config.toml
num_hidden_layers = 10
hidden_size = 768
num_attention_heads = 12
num_key_value_heads = 12
head_dim = 64
intermediate_size = 1536
vocab_size = 26242
hidden_act = "geglu"
norm = "rmsnorm"
norm_place = "pre"
norm_eps = 1e-05
positions = "rope"
rope_theta = 2300.0
rope_fraction = 1.0
qk_norm = false
attn_scale = 0.125
bias = "none"
tie_word_embeddings = true
parallel_block = false
init = "normal"
init_std_qkv = 0.0131
init_std_o = 0.0
init_std_up = 0.0131
init_std_down = 0.0
optimizer = "muon_variant"
learning_rate = 0.0158
lr_mult_o = 0.656
lr_mult_down = 3.0
beta1 = 0.93
lr_head = 0.00571
max_grad_norm = 1.0
warmup_steps = 200
schedule = "wsd"
decay_fraction = 1.0
decay_shape = "sqrt"
final_lr_fraction = 0.0
batch_tokens = 131072
max_seq_len = 512
doc_mask = true
train_tokens = 835600000
max_steps = 6376
dataset = "wikipedia_en"
MLP neurons of a small language model. Each row is named by its layer, matrix (gate and up: input weights) and neuron, and shows model dimensions 80-271. Each number is 500 + 40 x the weight over its row's rms, rounded and kept within 0 to 999. Numbers have three digits each. A neuron's up and down rows have the sign that makes its largest values positive.
Before each neuron's rows, "fires after" lists the tokens most often just before its 100 highest values on Wikipedia text that the model never trained on; "fires on" lists the tokens most often at its 100 highest values on Wikipedia text that the model never trained on. A number after a token or word is its count.

fires after: "," 24, " the" 13, ":" 7, "′" 6, " (" 5, "0" 5
fires on: "0" 53, " town" 6, ":" 6, " village" 6, " UTC" 5, " of" 4
L3.gate15:485494487494492445470483450583491479506440555457502541494473522534495517616493544524511496541497478476517558467471508478504476516435481483512575424457508464478512409563425430498546429578455496537484520543473545501495560466467469464443507477560512583515478494507526484490460512452452523526482524558504534494488499520499505489545479513529569490523550466559492468539512520496570497457528516516519493533418469557450516519453550498488424469484482457486556460461586406493497546483461542496479500569525500490563549557512483555517619495549483458514530508502448464433435498407462481526
L3.up15:521533481506477553465466412564529456528440558502478471506493551464519472538579447548468519495490510457494412441497464513512515564395488466513462480543496470475491542571495449474538486484491499463439544554488440546515506445469523539548533512587615473497481447471488574503491496517547477561476475510470532472493573518505453506465498510526506490582501488538467448500529553475503544454540494574472493461469527487398459562535519462529576472501470467515526499484424506525454515455529524472472493475575480539527478454584409517495552510516536511514548490525481464563466498498551532516

fires after: " |" 66, " x" 4
fires on: " " 90, "–" 6, " (" 4
L7.gate253:507453500526539465487458489490452498486498466486479563520521480477434473545529507518491488529564476504504505552507529527479484452467547435506447494467523466493451474494523479550546417452471530588516482520519532525488483440429470522511473558543534533487439441491482501609539486549549499519485477563520389565502534534477589523558540458444507555536440536452491539463526449478500447498453533496452545503493473470489512484556521491595451500527476434449498479541532447415501559518481515494522461463498549470485511421407479536566493481500485489505502481511537488537553486522573545519
L7.up253:487585528469508413525574551596537495509483482462498516509530492538450536495505489548496438422553582451533586482523487515538467496515466488496454439528494484569443464527564465522454565575433514487443501522514479507519525412470534547433498465520553457490428547530512533556468525467486460518531493535456523475455508480559585510488453542382541435420474525457434484405561508516543480503474492427514510465552498490535505457558472491478537407559422470433536525477482550446459495495464531533522474609557512526447488461426469508567426522513540520544543430486540528558493523485477518550

fires after: "1" 47, "0" 13, "9" 9, "–" 6, " (" 5, " |" 5
fires on: "9" 44, "1" 15, "0" 14, " " 9, "8" 4
L7.gate1003:485467582501509462481505493538504446532454529504509530512515479507378499524497483488559487511502513541519486571531511481515522446476542470519479446518511540477526513486503513491490542475477486521462421504510452577586466520508481456447541514525456491523514546516480531438522464444470516574504423461507501517534563457506491467523465495511429548479478546540478538540484573524496467534464581537557471477571495546498490439457491465592538495603523450436495530491418523557534505497451529513543442560498575401484453491478534494485558504596479465515530492466515461471466523477485475403
L7.up1003:505517504541504456543519483456540441533572483477501460518433546462474599515508552470540576472493415588512458425532463509494498456539584519506496449554479492482501522482549540519502490552528539468537422500439510505587492552538437491513434491530460481600526517519404494450469531515516507510530517555440483469560531560481543481514549516524452514565456513559408547424527553448468477474510574530469478547440480542569508500467525503524482422519544410530518473512508476507529477509412439523538463490498508438472481594487522510503484498487514456484519510441544513449551509531457524471

fires after: "cer" 21, " Fig" 20, "uch" 6, "r" 4, "hyll" 4
fires on: "ium" 27, "ulus" 20, "us" 15, "ella" 10, "ia" 7, "urus" 4
L3.gate1110:526519498539448397531441488589445437537499488483469522519484533543427508524507534525535567499525418470514511563538527531441531561504480502507500524517515457540515497503502486483436516447452511393530488501479425509525559505538505510502472519559507533562471529537462542545487498509482549587467475522489519556517490458455484521484497541512507502513542483482438542520420497528518519482501476461448535500502501483503518532549469566474481497521524498510533492524463422497494591509470471463498575529507489450468518533509456537538486553430532452490455516476454434528493520443552443508
L3.up1110:548444503489530481565480501491439568538542463457489514488467508516428539528487458529547486519496446468512435582539529496464454487413493504543578569560548439461505438471491598496462478416421441430492473458518488561486494513503496553452472415424536523559485539529459512475530497527536507588464528485497535439464508445416600488524548464546452508524493440470505517487514461504494516534497458441421483526523489563497529433492474539449477503549463497520526532495506465516574553542469509528517470462484500467533567545463462446475486559507494409501528458534508434503485504542499486477

fires after: "\n" 65, " \"" 9
fires on: "==" 55, "\"" 6, "===" 4
L7.gate1309:504464512452465500504466531474412475504538514522509485555525469531519461480549526565541413436523443451507569527403503439495514520398503601474501499520490454545499479562428508514554463492546523505426505506510475504526526517519485538588534532480516469478506441516550475566522499450502501463532425502522491432552512573464490497502505524482512511504496489378539524486473546533474454515586476491463544438454466474469449486490454540502540477500491510531512453477516505447580570461549485457513508445514490478502496515551511514520529495496511423436536410459418547496429441425555489497
L7.up1309:511516492540494472511483538545547507445470453494489453514420464454539455518438387533571473567474536409494629473473489530533532496446471525468495491509465500518556507580463419526453520522485489543571537483488504494444517490522483436498442547489494443497491445533575536479525488514455476519558449514519497513511544494478520446492430480509491483461486426490461512492555556591491461436501435537468503534532490412566491539543562471490466460522475517473515484517525518462535548528495505538536551531515549458404528493496470385504534491517542498489492485487516489481428377527447510541

fires after: "," 57
fires on: " and" 96
L2.gate1210:492561571492560587517467465488513517530526508484530464521517558551482483531482543515502427538547534483539470469413441506481567530434523473499565529518543520465487517541499540475519432499433468544464532530431490489480537488468514444462437497570447538479520537500535551431560541463467555584546490477510617452562496463518493458573451600499531440437498494468460589530558453474522504527462574526562550528467578549477436476544551477566483487464561485467519508507577491530549528478457524506502497528447526501506459517518553579524553489451531426538449473400451509442404420567551470497
L2.up1210:495463510510470490514491473509533539413480498488432457499458543578560549447509443548494455532562539473412480608493509517489537521550527484532455479500544470496473510557489538423538540529481502597519527478462497450509476511493465503487497461483444502489513488460505574514571471508487527548478508565542421462530457582442532477460500549523480452511534484486521548485542542539523504509470487521511484411516423487442476518499540495457484384546501470502481461479439510504547478531455554504504506536415456484507497602556445507473531431484482545416463577520496499476462458500522499545

fires after: " " 54, "-" 15, "0" 9, "1" 4
fires on: "3" 15, "6" 13, "4" 13, "5" 11, "7" 9, "0" 9
L7.gate529:445522465524492492541488512511429542493489516512522482540531490444454535481451432506512514525523554490479441505550460540465623500495520403494534551487515516547557520482458537573499518518521559543518504521549544523437526500530555493500476514441559454521557444502463479466493488531564542466502517439487460416489486472478493472461506458520546467479534476520543446506510515548567433472564521444428486524542551486485553491512483567441582533466532433518450537515506549492542542536502420450557509521417542523509486502533514576442518514458477464543512465484429518479493497441552464524
L7.up529:514480554500449521494551432443429536526503488447478588493489492516533503536474521485411413555434511564444506498548472509518497444464561461533421513516531476517508458577453470478424512504541545490471487534546557479451386460501445519523485469481527517518494475488487459519575506566497484494507484484422508599464485483505464479481496507560432471540536485549516480555506485470500436415555501532550518494497528533507501485566480533449499469474483562466477499603493469530507600522534497528482454446523484529465460476493470536454531444507542488583525523502485511543476474438498533564

fires after: " |" 34, " the" 18, "Incumbent" 5
fires on: " Republican" 20, " Liberal" 15, " Australian" 11, " Canadian" 10, " American" 7, " British" 7
L2.gate905:569557553499452474454502389469502488426501540481435477516507457485511517454533458484477509549440442523468450500498519486525482503460528443480458555480499487466402510501527454537535530496486504559488559503484451492558559526472446498534501549441498444469545488560513465440528499529445494424535545507512544515506433530490531513603546543544531538444547456537530520506564512543461511472529531514552479554516463438480503483482542526497522477520514489536507474510540488583512516493517510581517460472520536501514462520515475423486516502378491556459490535415497469500445472486459444433
L2.up905:451513532477455497617546490407548491473503519497470540473474431518588447441493436515485503539557431568566411444516514507506537468478518551449462526551502488474447544545512564535499478532424414504521567554494534512407558534480507507494497519513493462418523499479476439537467489542509504486564488495471491437558484459519522530540541503537471499516502475511463495536479466448545594437457483499486472474498526509521535583475463456434542504447434489497465473492550516572494447553458468555532541450504534465515453479567447492502578481511513425480528506441445408519461531514498512450

fires after: " " 27, " |" 22, "|" 7, "9" 4
fires on: " " 36, "2" 19, "\n" 9, "1" 7, "-" 7, " (" 5
L7.gate548:442514488512526437624599538532505457547503503529536424541489514415524528420495590549494476617535522472536529491551533492526466525576470467523566476435459546530500498534541507466444474533560502464535540501539472446498547509508494544435474481464545517525507557485498532525477532513476451481402497573549465520473533451457502499543557517523496527473527460450510526509523483501507550494512436489477494517454412486476524502617510516429462488553538462539438509482559464487450547422500532490450476442475551487447480489576485442569501499505531643512514509534500472462546492503530548548
L7.up548:528558547484544436494492531485472483517500541432457587510510501462528456486504471514475486499418511473503433527478501530491437568456456599515413494641470542578508440445475460511417549598510524445593520384511440465513531463588553487528504516432510527488443430538515560541502486542491508496519545452441469500455528596528570466507580464416507422502529472412517453521460435518504545400483470533487464493505505490490464517460445420444482465497426520544509556495576602527508529504539474513512522509527490436468534541598486505513468509465437548505509521550522494498504490499456558478

fires after: " " 73, " the" 4
fires on: "1" 73
L7.gate413:508553451521537499482482458490510518516464464488535464546456542455520492575483412511421504560501473452451445450507504517535495480486497430561512515485483536519441544515529498543532509513540473505524511382499492465544554518448500537470466514444521488443493543502421477519536514451458520519526443464468415424529518529477450479446477483484591542527529503523526507431468498580500545447481522501505497496520491527474487514570456547461562533445494550473491440525528433541461547508468539455518512506517452494479538491486491467553537498478604541553475489437470545486502440506511540501
L7.up413:509505527495433540512461451559516620440530537517511559519514445463587486496508494400474532520461559524438539488465460484585505465465486504597441560495469389527516495526471571475471443508506492494452558495440462538477532453538472478516538477525504495494535526425492520472493408579502551439529489555461546541465440465502426512540514547505495527417513468450475481410493493415506586408478406515482493467465575501539441492566514476462553445442498495541447485471512521490484427463510500506516530373503472528448471438505497491476524454478416503531546473490481522490519519551487540427

fires after: "1" 42, "8" 8, "." 5, " V" 5, ";" 5
fires on: "8" 68, " MCH" 5
L2.gate89:452512376469476435437537491497536465444531520507525474449579530422504465502496462467484443511494512534543467519474543526469470580438434514528514504497528504571461572537501446446435446491466476471531489519441489483538500530527473548484552488557507453511474499430560452493506535472479506575497548545543468478489484460514532515509447535523534430471511528479448513512518522477558494531506461475574462544514556546563480490467551467457506534548526513401446487475562504471479446434485493533500462503413539539488437546557471480519503483444463526452429507480472555524493534463479549555
L2.up89:488529455545531469529558560548594470508566483556505534555540526473457519519473471512485462497494527573499493477485516497488501508471483465498472508491560492559431558497525522447410507430468531556540462526443543553484462550479508462509547557497498472485471506448553532441527495524416461569461546429525473457558495449399503493523455521509536538497480468464535441458557520497540584556497511498507463487525557429509446423440542533497506446495479520422489499555507551438542506475432508514490449516469526516543507518444463480447479541473483487516499461437505551530477497481506527507

fires after: " " 50, " (" 11, "\n" 6, " \"" 4
fires on: " |" 46, " no" 11, "the" 8, "he" 5
L2.gate323:527490567514486506556474497543452381530551451518467543519455530527499501474485451481473447530551555516505544560414477516601493525548430544413459441488534516448527393543517462486481469536485509411482459484457481469490456399455565495481560473492508510490527523533529545512476523518506527528495515490539541526474464480594528476423506555563494525484535426497478445536494456449442514481503531426460453566517447446426482548485477503515468458490515504486420464491559478554545490481531467492451414465516508457466415488576517442529483585526495538471527533559483552494514489535571545417
L2.up323:434443535513510438507479505515482524479503468449489524476544443481505504511422450487445542566544547467514512537459532456517511523606492538429506482501526533453494461505541380505487505514521495559427530463502474512515425527465520506505536401480458482485502487490408522426489493504590491564442521538488477441478527472557525488488545578544507446388520443584441458457593506496480513553625520528495473513480517515491443490485422543494505481515403490452491469575518534472545469508509484467495516484407583495575528436545492525557472452474514482467500533496528488507531409453551526384

fires after: " —;" 55, " |" 17
fires on: " —;" 56, " |" 41
L3.gate1471:389480472473522555504512535512418473560476526424445458508489485409555501523494463518541482531496476530515414536502510476502472458574478492487477466533502495497554502444443440485473450513500452487455514500453527512491539558514485571471494535500493528469482470402419481571508469512448541512540506484510465534563531466523538497518576529585545531563455487434525541477432409532523524431506456508409491601535491477516486489512492516527497429474432520584444480571471471484537446494456486495449528554492492510536463483466545447545482491461539455492461521506540459541409548474534550565
L3.up1471:477475497479536501522518388513548478432516539547443525490479554465497434455503456503496503492475468605509505499506404451532523522497553555532525522562513500508503476405433480525495467426501538477522469483450502480544564473498539556508518472567517518497456473514440548498493513543480518545411561500545445503565520531460491534548537523525587527522546563500501538490425498414455546516533520581498478567476493406559483443476490507551460488498473489456510492540513424478459441446423445517520469519460472540572471549478548493569496524526519398483518512446507494509479464470433437483

fires after: " " 25, "cer" 14, " Fig" 12, "2" 10
fires on: "2" 20, "ium" 16, "ulus" 12, "0" 10, "ia" 6, "us" 6
L7.gate1355:529540469508535470481457509539452488489537527546536472447462544475392495504500533493496559534611456495488475539474476515475502539499494530498492491536542473524519513406490487460471553402550384434575526463539507529562465492544519524463466464477581510548509501507452436473460452488513506428492494626552471529526467473477490493503496539506483593508516503496484468541495471473514543518473532468536515510513524541541522533492450525436533475501502510593544466530482457506527507519530491511469474465516474514454496455539521561452508459498535501554501520475463540480517504535449459511
L7.up1355:585505488460468464574505506543500467485512434518440506513505517521384488474524543511524551508517416458550429527494502479434465535450485529546498500524517451512534536435505482507466573523493464433559512458542480503431554545498517521437491527481523492515439463553443455518476491461506535466477545457601437469477514530420458478563473532411476567488511519477490548539574428505467524522501448410380500479449507568516543523565462511465494468550495491509518441506534468516513539534565475492461504543481439412475481497428486518533462519476494509451423536536473524502537545476501446522

fires after: "," 64
fires on: " and" 53, " or" 8, " as" 4
L2.gate874:472440567474572498503480521451502507520521377524531480479475451441511510473493467554555546516584506523493517442493521473498467517380532524509537515524521545454474459597481493505554491532464472498491480523491524506510503573435491456451448587497605433466524505450539533576463461499477486495466545506545597480523465526522453474479428540514509516467469517534473570407479452516534491541455515489476520563541464511482572546521426516506511504482481428562424518480543438577509472535503531533429485537435520530523524547513576496485505535539587399522507519462554520482487530533503582413
L2.up874:444477555494551438470557490504508604518510516493497447479495486472486481535492496480533506483626493435478414443489521498440531482479514448512500540446542554475489479534496494486487476459537515555487442521558552565532482552466545494445550502508461556521446538540473530461477530483487519457474532502504461497426529506474502532522580498521404482469480500491582511489519436436543459440488509550583571530480501530471474504532481536510458531587564526445477512496535481517447528529458462407486462496511427540543514481520511520555469595469490520513427517541598510496497453508502495496

fires after: "." 52, "," 18, "\n" 14, " where" 7
fires on: " He" 43, " he" 16, "He" 12, " She" 9, " they" 5, " she" 5
L2.gate1221:471482534533470533528437454516549500508540495497498572547569540435560437503467510467565458438486524548458442437531421536491483464475570544490536477488497452484609487565523525516424527436476491502523464487505528583578514466514521472466561570524537514536503511475479536448491520480557422501483546537562534515506479532495421494510514535523560462495533543513532488430513468511564523538566522528512510536494519513522469477509532423572525486507498471530541479507441483523455584492482588517453437514531395470534505489532482465457501520490512526572514559529448448474485377485501531428
L2.up1221:431528479562562432497428454424503503467518562499457473507619578478433501526473465511478524517467515464490505483506472503501538529460563457409506512509468477560431460457527532577516527516556598508459567529512544458455457471458457502463550439511443520529507540496471520450510530525462418482482439558508514461507502453502547493523495492477473467562514509492497545537455491482482562409470490465441491550502515531473474479524449530490558420533498471533505475469474447502490413545480420476581484558487526437535442460467450466487493530507556480531459605538550570452493517496467493559

fires after: "," 69, " of" 14, " (" 6
fires on: " which" 36, " who" 18, " including" 17, " such" 6, "or" 5
L2.gate690:444475470501511552486516533538416511580453414514530505467540534455481454460462563483584512476460501460413465465423462443526519434506516464523494510498548536507478527514482517449507557515505414506475497523502560509527515580495443515586480546462536534466513499521551494495475482430514540552473476514527497492530545532511460566490507590494429469465521524515480553486464506530460457475474466498526517522547528497475485467515484487511505443485442517512476502457404530515450546587450422513439519512551522496481508505521503469457545450477472475431499450459511438458511482523567451538
L2.up690:398458501496492484509534491544496467488465492542514522559473496515454459548533529550525490495490540488508451457417427551429544500535588501537535571385560561424547546518497454459510441450442460477505540592444557431501525543463465491592480537449453533470503487477513478486580446544494505484437493482483497463515469472487481510514485526492465513532432517513488533453558556446418469530493459544486465518510528470465541502472527493571496487531464503494501522581380472448479481509472533507520435499505513436545475466506481453516550535401503523533479551502498520439428479482490556546

fires after: " " 33, "1" 22, "\n" 7, " |" 7, "0" 6, "8" 4
fires on: "1" 41, "0" 24, " " 10, "9" 5, "|" 5, " |" 4
L7.gate147:502487561497518409563517487486494457504551426442460490506493435518405521510453543533523492430530478480515538440590510510521513500556531531492528530577476427574529560554536406507407496453459439499445503474510484500430489418454535474535491511430494498496511381498503492446508526457481505485527447579454518459515487519505478546546500586516540508537595513458501508497492526447444443464503568486504523401503438443547421513559488474521580449554535478583488510507552473496427482508491522475504441479436515444508406414536537480511506482471504512526542534434506507526530441468529508476
L7.up147:493471514562441543549519452516492534454530511470509456448477580452530586429474435521491502544487510506534578445543557536487505572527536509482530500536566515503495545559495472472390507550483455453411455427451528455520534419482474496513522487448542468453428523512470513482519483490515493480450445531543442539477523524523482539518533572525513478520517502418500495472563518475409538546534484472478513539496542549511497509561453446497483528606553535535567486522464550591502461479476463513554485468519529444486463503439553494551518549526548486513578458481482496470475493483525384526

fires after: "\n" 100
fires on: "\n" 39, "==" 30, "===" 29
L3.gate401:537474459569389533547481531505479520573486553543521499552536530541463558436497541504614470502475471529413477521497486455487472547468497473439490507503547492502514509478470470519539484531520440485539442462455498546549426569462384513541529514496536537532611460452507551492446447583456533493516533534457449471486544442452513473536510478535536544483482533505456495478485492503465511491489511465482598526527467481462482534489478511549511506507452484412538440402545552515483550507499495514477503542491534506565489420506481552544549402478487524450466488452466534495488573502547443468
L3.up401:407497486543422481522535496497446531526485526549586432469505465456420521527486536531412448473550551568438404464472462504480467496504498491462483557480505534441533549496524516419503516505481464494502489513512489527602526518492505526511435465473518528488519420531495521536528447501558558544520490460488542540534514464398452587550477557525546545498520507617502549512519481460480449437498571497434560514614536448513485486546500487499526489510468404503536515423539519505522472495495442556544443561411582358510431418483492537494574521474448512404466543539487488453537445513460540486

fires after: " |" 35, " Hard" 15, ")" 15, "%" 7, " " 6
fires on: " |" 100
L3.gate561:492459498464544428506506519506441464474455452481546472616462541539507578543557482513510457542454528576527475541490519540514562501449504436498537467463530521470560454491523508568458485458530585538514511608527493502426569572494481517529512528474479551525449462499455527452527485483471526504557523569442499445452479469554509476514520482594548527539609548443525615379510505459490499463582422474509491481502467496449529431520457555505465465502441513511453487546547496462495488504537519466455478489539501522478611515550524585551470582437468590505493541448519528471496468413466492508
L3.up561:453529475526536445454523530423487474448515495491477501532426500475486450475517480479507505494469466571535552540495458505506489506458524508495477454478502444455526470501486478476500461414473510493471462494559505444454533570533518548556527567514531540469554498492502475523460464460542557542489495450530535544518584512467519572501509485551531538521524495523431593539518552546480546550554454462454493413442460431384476491528518478570528457500457525488569555534473555562457461490468494556503571459504537572467564411485500509538579563452469416507452487511482499472481497499514479545

fires after: "\n" 45, " |" 9, "|" 5, "-" 4
fires on: "\n" 43, " Swing" 6, "ins" 5, "ic" 5
L3.gate886:493491497514572506569524541469591394596569484517499577468449499456457533471473511514498568459524487531569454552475437512519503486507514540547522512538457496466587474520513502479606537495457521445479431513461480476445472494515488499451524566491468477517531465541562527476433538471495441444510441489500524533433542499494491553461516524467451460482470527465557490482487477436511509457556509544480513450477494477500433505584477443498460485507535580522603569511553530452446549505508500512517443423465480572522531521586457489477534506532504516528515462499506438526468517450514546439
L3.up886:477545520459541462527517546513505476449481529523417490506472504475484450409441474521494523451488508497463424476485468520514527484491532491492431486451515556485516512576544465557487513563444509471466499580418421461496464507580501457517516540579464496507585470450542463574384496579478494555512542496560420558514494513536463629464534561470467557528462474455458561374533483471513598499509514494496556503512478522511528483500463462455527511553490493525512528431535520553463507459527506520510496499568460514496538509549494493526496515476527567532442485468439484582479451464492498512

fires after: "==" 45, " ==" 21, " ===" 8, "===" 6, "." 4
fires on: "\n" 73, "Reception" 4
L3.gate32:524471528449506428566551458583507595565538548491538425524551452498632518475577509512540550501529484508500583488588559529427461495490451457451491560458494445459466537471522563451491451468454490511533472475495538529494501520469454552551514538624487506503490550524486434589481539504460558476483458468561553530460498519509520474437493518518447535587548497545451466565523470479500498396539494497456525543502517519517474530516520492461478457457485427493488479467506493488501507526490561432516510530494506506475493479519573500565427556523522406506560517475563520529510415527497587505
L3.up32:479544542546493495511511470521506531495594523467550509467498458491469567529536496369443457528521522489546531511460515533448443540424452520438472456517527484505458505484543572498442474588568569453514537476527500450587516485494437597489545454477521509541503517568508572549489429490492575534479508518524538499456512574467433582517459524498549439550480418493515515489433500452473450478495518542427510490490546521542493478496449523518436477499472527463474463524524469490502479527485460533480515538518491483514499444556520502541461553475509417466512450517591412500545539448482496492

fires after: " |" 29, ":" 10, " to" 6, " about" 5
fires on: " " 67, " L" 9, " (" 4
L7.gate1139:461435514561529462462504436497543424433500560476485443492521502580496517516552484478508489566549499439512498434486469549589378504521492504469426479477434465422456551507489481510492479549510491566498502479512411516465460403492502499514497516535558508471511559485443553612445514439551507545500484518528516495459538531475523441521495571437501460544564446518521476500473467466474490460506557486531464502459495472517477469434521494485490516512493509439526474514500481481509454510469551515506510507478480434485442592524477496479557519533463488484620524441443545486467558452569525511
L7.up1139:480405474519448585505531431425480456435459554556541457543445537517498453491451508452518469509606414592539513539450507509594493513463511549522475585503557525435547559569450553407524489530466500526440488436530512521537499447460480509481574434431464476529452496531487637550466519432503475399509486506487550472460526516577475522521545487517490471488537475522494507439549511483534521484390535501497529489562505474448505489498513412446454534486490514435520517469492460505529452484486491430548533537514449477483518519474500498493480501501563510533521442439493485538536499504536478523

fires after: "\n" 85
fires on: "==" 82, "===" 5
L7.gate64:592490526465527493559474513540555543456477553478496482491522449482459465534604525462489519488508467552450539547565518422509462504517472470450511519533483484485490477500550575539490511465586547536448408449468531484496513530491511556539501491442470448567502486542525461545472467463456533580567449500486463418465538544443560524556471493441539538493537557502540507420404520434494554486505523470552553491472471519474518540490449575465476506497521532516516524536475510559472505511526491509560480481474491505470502520447446530483526460385490468532393519445557492424445493487501440541
L7.up64:508564529434510452524498542516537538484443496548509495448453575520410519476562492490474579432473545514458544460529496464457500491467491565541547512495522468470460572514467437494469601515549496506479497486448459510510546514511482512525562438471497466495450538515472560563427460490552526470506473471451477489499493532531529502458481445515530584456514521513513497504522528506522509521505567501432535508520516506515492498525534556585515511462565436511507490532588482438558521535475444549564499465512538470411518481483496509523544575507554504496414482510520475451524492451459508474

fires after: " was" 28, " is" 14, "\n" 11, " \"" 5, " being" 4
fires on: " the" 69, "The" 11, " The" 10, "the" 6, "'" 4
L2.gate418:588483520472440495537468468563554536510437525533460435495501612528562481496569461452464466511531483473505470478403530418470491508473496559513455520598505505438501564507536464462417484488469515493476571504445526517514544562494428543478435504395524531474467512484490503396480514517487473466507560490458522436554499520536565461515512475490528523430549490525457507453431551515545476464511473452499524559510516516488493433458469453537547420492507499493553444472505484562416507534456507485486534480486519578551486483468562490475478445504541441543518407544525426502553493441498498436
L2.up418:395549476461472515466497484463528508550501563477470517508563448444465504495488492544450568528545483513502608520509512408580450469590507611516493485603453406514490609423413453505523424539487520431499544369461521471534500440481484495539521493489494511515453492466504417424512519592557485544480547455517546496486521484522512446532498532492564535492451504524465463515570522494416491509472514506477511562487472597426530456584435485446519498582461515487586472480556534544470515541497480386449453463516487484539552516553521526479516462545538571493478486485504469503555439518497486540

fires after: "1" 35, "9" 19, " " 11, "8" 9
fires on: "8" 87
L3.gate1161:478490476513420535512489552525435558525499441483511461518550438503536507512486474504535535552428571527568449498491443536562580502437519460537533512485549536504519489565524483453494524520532554485505488557488502529536477487532473501530519463501586495552505530437486455459419515486524458550507529508540520506551475420445466550477542532528523499543546562478493495478488474491492530450517547529535530501533552457500471485468502513455504543552477544498587545462548495594472401470523510575531577456513495459383475571512461458498495514559490486564497506477484489534482450461469525472
L3.up1161:485464528493509500477497548532478489450516449487512562514486476516443490450427490495465482504475502533440536504477540540514532528398563474543505490526397529503530525499476514431462541571437507533555488490463458493498482541504474461573512511538519457561523475510424561466508457500481564533546528479479493485532498544483516525585551479498464488422498609448506541504509548485458522520468501477529461535483458532568447545564459585385509486497454515509498516571501581522532436493519525555540474430538524491408513530547443551513465415481466476540542567496475465502533514491547493440

fires after: "\n" 90
fires on: " " 70, "2" 8, "1" 6, "-" 5
L7.gate16:470510488480533499495474552451485497537570480516490436499525485553481485565505573450533491520544486521517463484527478567478489472478504491497500435515481566477554465532507475522527475475489553462536571421542468545456512490513568507467461503426509507512459540470490450465520523544490537512497489480530471515462433511518513463510438590530606404507533474428502508526535446478477420496554512456508506475507583506479462484524446436518487535503507543493502502476484468512550516434451493551503481448535466422471490545522465463503529546436499488459536514508480493473536493464512511498
L7.up16:497435570542424513579511498483451474491498508490459525508521510488577546519521495528500472493470591461492485518506540507500469473462529490444578535498523434512446575437438461569545480554568547497550442471504410568495456518475545510486450479506495533431532527451508533374532485492436499504484522485428542493529509545527434477510548510504505486494442514481530453442480502413496484483503450490476487537514468507605443512469537441463541436485515484506452490574526487550423528524569566540478512489481454472595514451479532465510513391496515492474518467488546497498448477519457495436

fires after: "0" 17, "|" 13, " |" 13, " " 13, "–" 11, ";" 11
fires on: " " 39, "0" 17, "1" 15, "2" 10, "\n" 5
L7.gate165:492461544548447462465505547497513530480480509474474444494552471548536550543577453482517449454462577509498497548558469509510441534505491514439535511446473431407404495476470468472441525531501462443482533509493534448603493530526520526442498467509545491467547478505568543506505512453494541524498518502470528504550520467433447541505541507511461460505488500522466461495461458553636511598503472514447476515522512450538539516469457457544483471534548515576581520509533447397491570424553536426480561523485562490481525450467461466491526534535547582508534483439532465488462542574531420472
L7.up165:439569452507562439512500490457549457562463524508476548465516497424511466490506505414547462490490542500489433484533474528507484432518494473450429435464495540458503547502490429536540483495476452480504448507488472472570445511575462497514502498563539487544504533517545497551475423529470561533471463532552416538522499503483470497513569514515507528536502498489438499515453554492585579506540457518566443534502488604497448465453502492486495475503498473429556426454544483469542513444451464465516474487552478498448548496413470514532575494518543497467564513539479486497423551490444450536

fires after: "==" 20, ":" 19, "===" 13, " |" 11, "." 10, "|" 5
fires on: "\n" 74, " " 18
L7.gate600:505529551498513499502501501501474469415453538503458509497486553580501541499542510443481549498499529486507505530441497499561558493554501499454508494458482485480417457514483510509519447520510459577514472468427543565523512555489526518465531479489465590544514525493499467483558496525478448429489545514472484456460531462593531536459480415550551544511485496532481502507522519542481491483541508462515504513508542470582480591467453396487485461536482516453513505428434496511472530502540501509453549505501513506468462508490500510563529520554455481506546498522499492444516540423463543468
L7.up600:515504501453492547513509468509433514518514467513505472562583462411553484510478556490513530537567493517426492492482521589525516519564504555449511453484459551538427532460569530445470442511558445544453413468495521498512531433466550417505507498539489456527438532563501439459477497518534492467458463491473519511515519520528439532533562511490492509562392487505498541500525557462506516559433514481508528515473495412542475496482519502478444495539443479472471475495502505541574465468523484463454475505562480494453460515426433589585508480523440495511452486471569489545529573496426507519